Part of a small language model's weights.
Size: 18 layers, MLP 2048 tanh GELU, vocabulary 8192.
Architecture: LayerNorm before each block, learned positions, biases, normalized queries and keys.
Training: a variant of Muon for these matrices, 1207M tokens, 9209 steps.
MLP neurons of a small language model. Each row is named by its layer, matrix (up: input weights) and neuron, and shows model dimensions 80-143. Each number is 128 + 24 x the weight over its row's rms, rounded and kept within 0 to 255.
After each neuron's rows, "fires on" lists the tokens most often at its 100 highest values on Wikipedia text that the model never trained on.

L6.up1017 [150 127 126 138 162 117 132 121 137 193  86  93 167 122 109 139 120 116  56 116 121 149 154  92 110 136 114 131 100 151 118 101 140 141 132 128 118 148  81 129 119 126  97 166 148 123 153 114 140  92 138  78 139 125 132 179 112 114 128 149 144 103 136 163]
fires on: " |", ",", "."

L6.up902 [157 130 121 123 116  92 131 116 106 116 159 173 112 135 157 109 138  77 105 131 183 102  82 125 143 126 132 161 117 135 122 158 127 140 155 129 103 104 131 116 150 128 106 111 169 165 168 152 115 170 131 122 150 120  86 148 159 121 151 111 116 120 146 108]
fires on: ",", " form", ":", " to", " and", " in"

L6.up44 [167  89 142 101 110 105  75 184 105 141 156 131 154 119 137 103 125 144 149 115 119 151 115 168 115 107 148 143 128 166 100  93 125  97  93 153 202 123 126 159 127 101 140 142  98 106 128 154 108 100 119 109  99 138 134 105 125 149 117 120 129 134 137 132]
fires on: " to", " for", ".", " of", " |"

L6.up1106 [135 154 138 120  99  90 110 129  75 120 142 169 135 132 161 134 147 160 158 144 133 145 113 123 134 149 121 127  96 111 135 158 144 113  89 103 127 110 143  80 183  98 138 103 123 138 120 120 173  97 117 128  97 126 107 108 102 152 122 117 136 136 126 146]
fires on: " such", " (", " including", " of", " like", "("

L8.up185 [151 132  92 140 142 155  88  79 129 137 145 105 170 111 146 136 130 138 124 149 100 131 118 145 139 132 125 145 109 102 135  94 128 139 136 141 134 157 128  80 128 152 123 124 122 139 146 107  77 108 121 148 118 124 127 129 114 135 130 137 117 178 108 117]
fires on: "ing", " of", "qu", "ent"

L8.up678 [140 149 133  70 101 147 140 186 122 119 181 156 102 125 124 132 128 115 124 137 130 137 145  66 121  99 131 157  79 130 107 129  98 139 116  74 154 135 130  85  80 115 135 124 143  88 118 150 139 133 123 128 107 112 146 139 146 186 151 140 129  93 106 175]
fires on: " of", " for", " in", " The", " from", ","

L6.up774 [136 138 153 142 120 151 153 172  76  87 172 137 128 143 123 124 140 104 129 121 155 101 124 138 141 140 158  95 101 145 125 156 115 137 163 135 115  97 147 103  95  89 120 146 132 124 155 174 122  88 104 134 136 123  86 145 169 138 150 125 181 103 122 125]
fires on: " to", " during", " at", " and", " under"

L6.up280 [117 125  99 147 119 146  95 151 106  97 160 114 145 106 100 169 150 119 101 136 122 210  89  86 161 109 125 116 127 139 133 110 140  95 115 118 128 123  94 124  93 118  95 100 110 131  75 130 146 132 186 102 143 137 106 128 140 163 121 134 113 123 141 131]
fires on: " |", "-"

L8.up1529 [ 97 143 107 138 180 100 151 153 142 143 124 132 159 121 132 100 144 135 113 118 103 136 143 153 135 146  98 150 124 148  78 154 163  98  65 105 112 152 135 112 110 136 140 127 121  87 102 158 128 131 181  90 134  96 152 136  91 162 151 100 126  97 128 143]
fires on: "===", ",", " ==="

L8.up1276 [135 162 121 130 130 131 111  91 145  98 108 144 148 127 134 153 163 141 120 113 147 168 130 135 125 130 155 149 103 133 140  88 134 133 101 111 158 113 124 108 130  91 145 137 125 152 141 112  90 135 161 109 130 106 143  95 114  78 153 155 126 149 124 137]
fires on: " of", "ed", " for", ",", "her"

L6.up948 [118  93 125 141 123 117 115 111 113  92 144 161 111  99 142 116  81 116 116 124 161 172 123 133 173 131  84 171 142 151 162 133 165 132 134  90  83 148 123 120 115  94 116 133 121 119 141 130 127 139 130 125 140 171 116 137 174 103  89 120 136  95 140 162]
fires on: ",", " (", " or", "\"", " ="

L8.up557 [138 124 151 146 146  81 155 169 143 158  94 122 151 113 142 123 143  99  98 120 101 133 131 134 121 134 202 122 131 119 144 145 163 110  92 128 125 136 157 115 109 155 154 127 133  72 134 129 139  81 126 149 106 127 141 105 112 121 112  87 127 152 140 132]
fires on: ",", " and", "\","

L6.up1874 [147 163 123 171 117  99 124 130 129 127 164 122 129 150 105 151 153 111 100 130  95 178 127 122 140  53 116 134 113 116 149 127 132 163 168 101 108 137 134 110 155 111 140 109 118 117 114 124 104  87  90 115 137 163 130  95  95 142 132  71 139 177 170  99]
fires on: "\n", ":", " as"

L6.up1403 [ 96 113 130 155 137 147 141 166 116 184 101 138 117 152 104  92 114 141 152 155 128 130 131 100 143 113 157 110 149 130 129 135 142  63 123 133  86  61 113 191 128 115  77 115  78 153 132 124 125 160 104 148 129 134 130 149  94 123 126 171 118 135 126 152]
fires on: ",", " |", "\n", "—", ".,", "),"

L8.up1437 [105 139 168 108 140 161 138 143 166 151 122 137 117 122  87  85 137 132  97 163 131 130 144  99 164 103  89 166 133 106 165 167 124 149 162 134 104 176 122 140 148  87 122 122 134 119 115  92 113 166 176 104 112 138 135 145 125 159  93 156  87 172 147 118]
fires on: ".", " of", "m", "g", " in", "s"

L8.up2025 [130 119 115 154  78 167 114 148 137 104 144 138 145 124 166 163 153 142  90 117  95 139 157 150 124 162 148 104 107 152 141 147  86 131 133 140 144 171 134 142  99 143 116  87  93  93  92 134 118 131  84 107 125 131 159 122 140 124  99 116 108 130 132 132]
fires on: " of", " |", "ot", "rim"

L8.up705 [ 79 131  80  95 166 148 121 158 140 155 137 121  92 163 104 155 137 126 134 140  99  95 152 129 147 149 133 107 169 116 102 132 108 105 112 101 156 132 130  98 104 142 101 151  90 114 175 127 115 139 102 121  98 131  84 121 147 149 112 172 105 134 154 136]
fires on: "'s", ".", "-", "'", " of", "ical"

L6.up1876 [126 109 128 161 132 159 119 168 133 121 149 125 149 158 161 159 137 135 106 145 153 149 130 145 123 138 106 112  94 116 138  61 194 107  93 170  90 154  90 154 151 146  77 167 104 116 108  83 138  59 103 125  99 133 111 139 168 155 140 132 118 154 135 131]
fires on: ",", ".", ";", " (", "'s", " is"

L6.up1722 [148  67 150 105 137 135 121 173 144 113 154 139 123 111 102 118 127 126 116 105 152  91 133 152 151 129 124 133 129 144  87 164 148  77 133 183  49 109 152 146 129 103 155  92 148 124 101 174 110 120 141 148 128 113 165  96  67 147 101 132 130 141 148 128]
fires on: "-", " \"", " to", ",", " first", "4"

L8.up1213 [ 91 118 127 104 170 122 114  68 152 143 132 118 118 105 113 129 138 125 148 135 168 147 104  61 141 154 124 106 143  96 117 149 108 120 170 110  88 151 122 153 159 154 112 105 122 134 145 120 131 104 104  94 138 137 148 115 105 124 122 104 108 143  98 114]
fires on: " to", ":", "ed", "ue", " of", " in"

L8.up374 [ 94  87 105 143 147 182 135 167 112 110 112 120 174 117 130 118 146 154 113 135 127 108 114 111 104 177 129 105 174 150 133  88 135 114 111 103 151 158 137 130 138 109 115 139 105 175 110 137 129 145 137 113 141 117 170  97 175 131 167 161 157 131 146 147]
fires on: " |", "\"", ".", "',", " 2022"

L8.up1020 [158 128 130 145  81 158 130 124 135 101 134 129 133 114 142 106 152 150 144 121 125  94 135 118 110 103 158 129 143 168  98 107 123 142  54 167 143 153 151 124 144 122  83  86 127 120 115 140 105 111 134  97 137 112 116  88  87 103 104  77 101 150 147 122]
fires on: " of", " |", " on", " for", ":", " to"

L8.up1041 [164 176 144 165 102  99 126 139 123 117 138 142 172 116 124 138 168 149 116  98 160 139  95 155 113 145 125 123  76 121 160 126 181 110 132  98 122 136 155 120 124 130 134 118 135 156 113 113 136 104  98 131 147 121 138  95 114 130 125 120 102 113 142  98]
fires on: ",", " appointed", ":", " as", " also", " including"

L8.up2026 [116 124 126  64 123  90 106 139 166 118 167  97 114  88 133 131 133 139 101  82 112 156  97 145 145 168  92 100 123 163 138 119 136 110 122 120 131 133 119 114 113 148 139 116  97  93 149 110 119  97  97 157  92 178 101 107  95 144 133 106 116 156 132  90]
fires on: " with", " in", " that", " to", " of", "===="

L6.up113 [156  98 101  97 145 137 124 109 134 133 148 187 147  92 111 115 135 161 127  98 156  87 104 128 139 151 118 145 110 185  79 145 120 123  99 134 181 134 122 138 166 137 120  94 148 127 108 131  89 130 117 123 117 121 165 111 133 174 127 179 153 166 124 122]
fires on: "-", ")", ",", "–", "4"

L8.up798 [116 126 140 110 109 128 110 139 121 127 103 112 173 126 136 140 113 127 174 130 133 102 125  66 115 164 107 125 131 133 123  72 139 118 101 126 155 128 110 152 139 154 104 122 118 105 121 156 130 169 132 108 137  99 138 110 114 138 167 167 117 128 103 122]
fires on: " |", " under", ".", " und", " ("

L6.up1920 [104 126 148  66  99 133 129 121 141 154 136 150  99 141 128 130 128 132  99 123 140 139 152 167 134 106 142 132 128 135 127 124 133 162 146  75 148 127 141  75  93 113 111 151 138 212  91 130 117 116 131 105 103 125 141 127  89 172 120 146  83 167 152 115]
fires on: " Le", " United", " be", " El", " was"

L8.up1226 [196 124 125 142 150 130 146 149 102 108 152 140 152 130 133  94 181 126 107 133  88 134 120 144 127  88 106 126 123 126  93 126 137 195 149 148 129 138 128  85  78 119 156 130 136 134 145 143 143 103 162  96 134 138 137 115 168 175 122 154 147 122 145 147]
fires on: " (", "s", " of", " in", " at", " over"

L8.up1623 [130 116 129  93 139 120 129 123 118  96 143 113 110 163 104 134 122 122 138 105 156 150 104 130 104 191 110  98  81 130 115 180 149 129 146 125 116 115 160 162 106 146 117  76 136  84 103 150 118 168 116 147 133  74 107 123 130 152 121 118 131 163 134 132]
fires on: " of", " from", "-", " end", " for"

L8.up245 [ 97  79 148 127 137 139 155 142 101 136 117 136 124 154 132 101 156 136 130 138 129 145 150 159  98 140 133 148 110  99 141  98 163 120 158 152  83  67 116 137 107  91 111 154  91 131  82 111 104  94 112 153 129 155 163 169 133 165 143 135 130 118 119 127]
fires on: " |", "\n", "|", " 1", ",", " was"

L8.up216 [130 146 101 158 127  87 124 145 133 183 126 125 135 115 126 131 160 112 128 122 107 155 119 139 120 131 151 150 100 130 120 157  97 142 141 143 121 114 113 145 103 141 115 111 130 137 135 149  91 108 137 113 136 144 152 100 131 121 129 127 129 188 137  94]
fires on: " |", " and", " which", ",", ";"

L8.up1949 [118 133  87 196 119 103 138  96  97 164 125 128 140 124 138 184 103 149 114 129  93 112 130 142 117  96 164 108 165 132 112 184 130 144 101 157  77 172 159 127 116 150  84 165 142 157 133 144 121 110 166 107 139 103 124 136 131 167 137 175 111 148 117 138]
fires on: ",", " re", " Re", " and", "Re"

L8.up1729 [150 147 120 121 123 161 100 141 111 111 155 114 146  85 128  92 116 123 107 146 126 131  95 145 174 132 110 149 153 121 125 118 110 151  96 149 140 108 147 101 112 115  90 142 183 144 142 153 147 123 149  58  96 156 113 127 106 102 110 141 112 116 143  85]
fires on: "s", "w", "a", "er", "t", "ro"

L8.up544 [152 131 134 155 126 134 114 115 135 107 144 175 145 130 177 131 148  74 148 134 106 147 114 132 127 141 146 127 149  88 132 120 119 130 167 138 173  91 134 118 132 113 125 132 107 151 178 135 107  91 133 120 140 113  99 112 139 122 149  78  83 114 133  81]
fires on: ",", " of", " "

L8.up2041 [137 147 112 166 107 169 126 122 130 156 162 147 164 142 155  82 154 171 137 134 157 161 132  86 129 122 140 143 132  93 100 167 127 146  87 143 153  94 116 110  64 185 155 138  77 108 138  84 132 134 118  96 152 143 180 109 139 141  97 130 143 122 145 138]
fires on: " and", "-", "al", "ary", "ar", " in"

L8.up1340 [ 73  88 115  89 129 126 162 134 135 137 137 112 135 179  78 164 122 109 111 143 108 101 153 125 132  86 153 131 175  73 137 131 133 146 151  99 126 142  96 122 145 105  81 101 141 148 131 122 100 114  74 159  90 127 130 104 145 130 164 143 128 129 107 109]
fires on: " of", "'s", " fl", " Battle", " Long", "art"

L8.up100 [126 151 105 197  93 126 148 120 115 133 118 129 165 172  71  90 152 151 136 114 143  91 112 100  98 130 156 122 135 125 144 125 138 130 136 138 163 138 132 133 118 131 126  98 105 121 111 134 152 133 165 110 126 146 118 124 143  93 150 132 104 144  98  84]
fires on: " took", " take", "'", " Pri", " takes"

L8.up1193 [104 121 151 125 134 101 123 136 114 147 117  91 106 137 116 140 131 124 139 126 102 175 152  89 108 123 118 135 109 169  95 147 130  85 108 135 106 133 120 114 105 138 130 144 159 115 100 121  96  59 133 115 123 157 123 120  97 128 165 105 170 171 109  89]
fires on: "===", "==", " ===", " =", " ==", "ically"

L6.up1731 [166 136 148 147 105 171 154 110 104 143 133 106 156 144 142  95 110 104 133 149 145 146 141  83 150 139  87 116 111 142 123  81 140 154  99 131 105 161  84  73  64  96 145 156 150 134 154 118 142 155 107 117 129 105 117 124 125 108 106 155 173 104 163 130]
fires on: " 11", " V", " gu", " v", " Gu", " 5"

L8.up494 [141  84 142 110 116 143 115 117 104 117 163 184 134 141  92 127 111 132 109 123 136 124 119  79 117  96 128 147 167 141 108 150 141 117  93 105 178 124 146 124  87 131 115 177 138 105 125 165 103 153 172 160 121 132 128 123 116 138 122 102 116 131 177 138]
fires on: ",", " of", "ing", " be", " (", " is"

L8.up1992 [151 160  96 128 158 116 177 152 119 144 144 112 140 146 144 138 121 165 167  80 125 147 121 151 135 129 102 164 125 202 144  98 150  94 144 134 126 126 128  64 163 124 118 121 135 132 102 157 102 138 101  96 121 122 113 153 149 102 100  98 162 137 110 112]
fires on: "\n", " sh", "h", "ch"

L8.up1818 [106 145 138 120 142 106 155 146 123 117 149 161 110 131  93 140 112 147 125 131 171 120  90  81 157 158 121 145 134  68 135 122 125 127 128 102 130 150 153 162 170 134 135 142 173 127 166 177  90 120 152 114 121 152  79 124  84 159 137 138 153 145 126  70]
fires on: " |", " in", " of", "|", " inter", "in"

L8.up266 [158 101 167 111 105 112 136 101 144 136 118 147 134  79 122 150 157 125 111 145 125 157 107  80 119 125 134 125 136 147  95 124 167  87 128 141 136 125 124 149 183  96 100 138 106 167 189 146 129 117 147 112 111  97 150 145 136 122  99  78  71 127 121 122]
fires on: " with", "ing", " of", " to", " in", "es"

L6.up737 [117 139 133 116 126 104 142 121 133 149 151 104 136 156  80 119 133 111 135 136 116 176 119 122  65 143 130 113 102 147  76 153 124 144 135 115 167 123 139 129 105 122 153 108 100 123 130 132  96  75 129  75 124 147 148 156 121  88 124 142 181 152 126 165]
fires on: " there", " that", " show", " it", " |"

L8.up1711 [111 103 141 134 154 140 123 143 138 149 135 131 120 157 142 105 126 132 124 100 201 175 120  92 140 135 123 135 128 138 127 137 110 141  84 141 116 112 172 157 120 133 120 101 141 155  94  82 120 160 159  94 149 102 136 131 118 113  83 131 170 158 140 139]
fires on: " in", " from", " of", "ed", " were"

L8.up1135 [129  88 139 142 106 124 110 122 124 110 137 134 125 147 124 106 141 133 120 115 103 167 119 142 131 147 131 121 157 139 172 173 133 160  81 114 175  95 107 134 137 119  84 123 136 130 127 150 178  80 110 132 144 105 148 153 144 153 143 130 131 114  96 140]
fires on: " or", " al", " \"", "-", "ad", "en"

L8.up761 [109 127 134 135 134 127 124 129 119  65 153 120 106 111 127 118  95 114 130  93 136 181 120 108 107 105 161 101 120 132 148 135 108 175 130  91 143 117  87 116  98  85 147 117 128  83 142 117 100 144 108 184 164 135 140 163  92 114 148 118 134 110 169 149]
fires on: " following", " of", " to", "ic", " in"

L8.up1228 [108 142 130 132 160 114 137 135 156 185  90 106 137 141 137  84 100 138 130 104 102 150 150 122 120 144 116 134 150  97 146 132 105 113 114 125  81 140 138 142 113 114 129 121 120 165 138 132  95 124 144 147 160 133 173 147 145 175 142 132 125 141 141 128]
fires on: ",", " to", "),", " and", "',", " was"

L8.up1239 [118 125 116 145 113 128 118  58  91 110 152 148 137 107  95 166 151 153 101 102 135 123 126  86  91 102 120 122 110 132 151 128 146  96 124 131 161 148 123 117 136 132 129 113 143 120 135 139 140 133 150 123 136 145  92  97 152  68 114 115 167 171 167 105]
fires on: " of", "ed", " in", " won"

L8.up37 [124  90 117 118 159 106 123 125 146 113 169 109 121 120 135 111 126 102 140 120 139 206 120 141 140 155 108 130 149  83 140  65 176 119  83  87  93 115 108 157 111 111 144 138 148 113 150 157 185 127  96 163 139 153 113 125 117  90 154  77 129 128 138 140]
fires on: " of", " in", " on", ",", " was", " to"

L8.up1566 [159 119 137  99 117 115 103 130  91 158 105 189 126 149 136 111 149  67  98 150 146  89 159 115 138 156 130 125 152  88 116 126 133 104 130  85  72 126 125 110 131 116 145 117 133 117 145 142  75 109 122 132 136 127 132  99  96 166 135  89 111 163 158 118]
fires on: " to", ",", " (", " through"

L8.up1460 [101 126 149 103 123 107 130 166 151 143 114 139 106 131 134 105 114 133 104 140 124 151 127 139 154 122 166 151  93 122 114  97 114 146 120 119  99 149 109 107 112 132 146 118 123  94 138 114 112 132 144 146 143 147 132 103 147 158 119 133 104 158 143 152]
fires on: " of", " |", "–", " or", " and"

L6.up1357 [130 174 156 146 107 111  31 123 107 113 122 136 169 149 109 164 156 152 155 129 157 127 106 166 112 125 102 115 101 128 108 105 147  99 101 125 131 127 132 157 142 167 142 133 112 133 138  77 137 123  97 119 151 159 121 126 113 147 127 136 149  92 117 154]
fires on: " (", ";", " or", ":", "/", "\""

L8.up658 [151 120  92 135 138 107 124 129 142 107 138 145 144 138 145  89 116 112 166 151 146 152 109 122 129 133 132 121 136  85 103  69 120 146 113 125 119  95 135  93  82 101 166 100 103 118  79 176 134 112 133 110 144 141 144 107 167  95 104  86 168 140 134 101]
fires on: " |", "-", "0", ":", " 3", "2"

L8.up834 [129 159 119 147 125 107 176 133 128 114 145 123 191 143 139 141 142 140 143 115 125 125 115  94  88 144 127 137 130 147 160 145 125 131  95 146 119 152 129 110 113 137 114 148 137 139 132 134 140 104 119 132 116 156 127 177 153  96 129 132 137 118 105 110]
fires on: "\n"

L8.up603 [167 122 108  81 126 113 144 108 127 110 119 138  85 145 119 159 117 126 121 142 133 113 109 130 147 147 142 102 152 104 114  92 131 116 132 150 150 141 155  78  86 104 127 139 117 139  95  83 113 100 131 110 111 144 123 136  92 126 117  77 123 165 139 147]
fires on: " |", "–", "-", "f", "ch", "ed"

L8.up968 [115 103 124 128 160 110 135 108 113 124 148 155 132 115 105 155 134 138 147  96 116 114 141 125 145  92 169 122 126 106 108 120 135 114 160 144 101 168 139 109 129 139 130 118 132 135 144 121 153 151 174 101 107 135 111 115 134 107  90  97 126 170 150 132]
fires on: "-", " of", " more", " recent", " ce", "–"

L8.up46 [149 114 127 139 117 154 128 102 105 165 133  93 124 149 123 127 117 106 109 145 101 116 104 141 104 108 154 168 149 120 133 170 125 138 121 129 154 178 126 156 124 151 128 104 102 125 177 147 101 131 160 144 125 142 124 148 140 149  98 143  77 112 153 125]
fires on: " and", " of", ",", "ul"

L6.up503 [136 125 143 127 169 118 116 120 118 136 146  95 109  98 127 123  93 137 114 136  96 157 140 111 141 135 150 179 124 118 181  82 128 144  77 108 154 154  94 115 114  80 117 140 106 135 160  83 151 144 128 123 134 106 139 127 107 130 179 124 168 166 106 114]
fires on: " ==", " ===", "==", " ====", " |", "/"

L8.up1745 [103  87 157 169 130 109  77 105 135  71 137 152 155  94 102 145 144 142 102 133 119 185 116 143  98 139 152 139 142  97 155 131 147 100 149 142 164 176 122 107 101 141 102 135 175 111 103 159 104 105 135 114 143  86 106  83 126 133 142 104 145 146 159 148]
fires on: " of", "ate", " respectively", " to", "ing", ":"

L8.up1722 [163 108 113 119 151 111 175 113 101 150 102 164 136 108 122 140 128 173  93 114 166 137  70 119 135 179 113 110 143 111 102 182 100 141 111 122  96 128  89 130 101 191 139 145 143  94  80 101 120 122 107  60 104 163 141 108 155 168 139 118  95 137 122 120]
fires on: "–", " |", "-", "'", "k", "b"

L8.up1547 [176 113 141 174 155 143 106 142 145 109 119 129 163 109 176 110 104  97 165 130 119 117 173 119  97 116 112 116 111  88 138 153 115 145 137 120 172 142 138 150  87 140 169 136  86 191 140 127 160 111 105 140 144 154 123  83 120 126 118 134 153 118 140 106]
fires on: ",", " of", "P", " not"

L8.up1458 [169 134 127 119 158 129 153 136  89 117 126  91 110 122 155  88  96 129 114 106 148 151  83 108 117 135 114 161 127 140 109 136 111  99 131 155 199 140 144 109 113 111 125 108 122 140 148 146 111 158 131 109 142 169 116 119  94 174 121 140 141 114 109 155]
fires on: " |", " to", "ed", " 0", " for"

L8.up627 [ 91 122 100  84  97 111 137 130 165 160 141 115 143 135 112 116 150 140 140  97 120 118  94  90 141 142 143  83 137 120 105 154 122 116 122 136 113  91 116 187 163 102 129 109 100 130 146 132  91 143  89 127 130 162 145 114 128 146 143 117  98 147 136 132]
fires on: " in", " to", " In", "in", " con", "ass"

L8.up884 [116 106 138 111 121 122 136 163 117  58 138 127 165 133  81 148  94 113 108  95 143 163 106 135 136 117 119 162 140 173 131 124 152 109 109 115 108 127 186 130 157 122 156 132 119 135  83 137 135 142 149 149 119  95 169 136 149 117  88 121 103 129 132 127]
fires on: " and", ",", " that", "/", " or", " ("

L8.up909 [119 108 132 125  92 145 113 101 135 116 126 129  83 156 132 148 143 158  75 137 137 136 152 105 114 106 181 127 104 155 130  89 107 123 139 113  94 139 173 120 100 126 157 142 131 145 112 180  95 101 142 129 148 140 137 121 121 126 105 145 136  87 130 122]
fires on: " to", " of", " with", " United", " was"

L6.up13 [129 173 140 135 130 147 118 135  79  87 118 144 164 114 133 100 163 124 150 115  97 121 141 131 107 194 178 101 100  62 112 114 123 184 138 153 166 175 154 105 121  98 137 117 125 113 132 116  80  80 116 119 133 108 135 139 110 169 129  91 109 155 188 141]
fires on: " to", " after", " of", " years", " by"

L6.up979 [ 79 113 102 133 140 105 120  68 110 125 140  81 109 165  98 109 146 116 155 134  85  97 169 132  74 119 114 123 152 142 143 173 130  96 113  89 162 156 138 122 127 157 104 115 139 139 121 148 123 133 154 114 149  86 143 156 142 142 106 167 164 122 127 143]
fires on: " by", " and", " for", " an", " a"

L6.up1746 [135 127 152 142 112 150 106 159 144 115 117 122 100 141 186 151  91 162 161 174 162  96 105 130 120 109 144  89 145 143 153 158 127 136 128  92 102 102 145 128 135 116 144 105 129 176 110  79 173 178  84 143 129  72 138 121 139 149 115 125 135 130 151  93]
fires on: "000", "00", ":", "01"

L8.up2040 [128 119 134  89 141  87  95 125 139 145 134 105 132 101  94  75 138  92 137  68 106 170 132 107 180 113 138 112 129 138  97 147 107 159 102 150  60 153 155 179 102 131 115 140 129 110 147 125 151 126 114 159 120 152 142 121 157 183 157 111 166 137 139 124]
fires on: "-", " and", " of", "ul", " to"

L6.up869 [101 148 126 156 146 114 117 122 132 154 140 126 141 120 169 164 156 133 128  84  59 159 105 136 134 111 157 108 151 119 121 106 117 101 173 113 117  67 162 177 110 109 129 161 120 177 156 162  74 128  74 144 111 139 125 141 126 142 153 133 111 127 141 104]
fires on: ",", "\n", ":", " was"

L6.up1863 [193  90 138 115 152 144 167 106 107  94 154 107 116 160 120 102 110 138 116 125 128 121 132  94 184 163  97 118 156 119 181 111 183 137 116 107 124 115 110 105 135 127  63 134 151 134 163 133 145 132 120  88 127 139 114 154 145 152 114 158 143 132 175 184]
fires on: " t", "a", "T", "t", " T"

L6.up302 [ 80 123 181 135 148  85  76 106 140 165 161  87 144 125 117  96 127 102 112 164 117 158 166 129 113 135 117 164 148 177  91 130 148 103 109 149 136 129 122 121 160  62 121 140 130 146 152 118 149 159  92 124  95 136 134 109 113 141 158 120 122 138 154  94]
fires on: " |", "\"", "==", " ===", " his", "==="

L8.up1016 [112 129 112 137 162  88 184 130 153 123 119 139 143 109 173  98 125 132 101 125 152 157 126  96 147 122 147 114 124 138 131 121 139  84  94  94 128 101 145 126 136 102 121 126  94 125 107 158 132 161 113 136 139 102 155 121  74 155 124 148 137 118 177 114]
fires on: ",", " \"", " was", " album", ":"

L8.up1466 [112 132 153 142 109 120 173 149 131 143 131  88 140 116 125  93  83 141 167 127 141 149 124 119 107  98 174  83 102 174 172 158 140 103 129 162 121  97 121 117 145 121 126 134 150  98  96 161 141  87 150 124  95 150 125 112 117 161 145 127 138 132 127 146]
fires on: " and", " of", " expl", "arri", ","

L6.up629 [108 119 110 145 149 139 110 117 125 135 127 103 137 148  97 182 126  93  93 128 130 181 155 130  98 144  84 111 142 141 133 128 124 142 169 116 109 115 151 156 121 165  77 152 106  86 133 109 165 110 133 120 136 136  92 118 128 104 171 163 161 103 126 161]
fires on: ",", " and"

L8.up1236 [133 120 163 105 173 104 130 117 140 104 140 149 103 154 115 144 161 149 132 124  47 118 128 119 165 112 130 127 154 158 121 142 135  85 104 139 172 130 135 147 130 178 123 165 142 109 111 138 151 106 111 123 112 130 110 135 115 103 129 101 137 158 119 157]
fires on: "h", " h", "ah", " Sh"

L8.up146 [134 159 145 103 162 119 121  67 159 139 146 139 160 105 152 129 152 135 117 127 120 132 108 168 106 166 148 103 131 116 117 126 106 111 185 123 122 107 105  84 109 150 126 113 111 151 139 141 137 124 131 128 144  71 109 107 116 169 140  99 123 130 133 119]
fires on: "ing", "ent", "ord", " as"

L8.up1177 [129 133  90 109 148 119 155 147 112 111 144 154 142 176 138 107 135  88 133  89 125 179  99 105 182 117 154 141 116 112 157 137 120 152 103 123  94 102  91 110 127  88 133  91 105 148 115 144 163 110  99 129 157 137 135 152  85 140 125 141 108 135 141 146]
fires on: "-", ",", "ic"

L8.up1759 [108 125 139 144 158 159 114 124 101 185  92 123 141 130 141 133 174 147  91 129 153 157 143 137  70 116 131 142 142 143 143 104 161 103 129  88 104 117 145 117 157 124  93 164  87 113 148 140 128 118 123 134  95 106 132 139 161 107 131 152 122 116 175 178]
fires on: " that", ",", " because"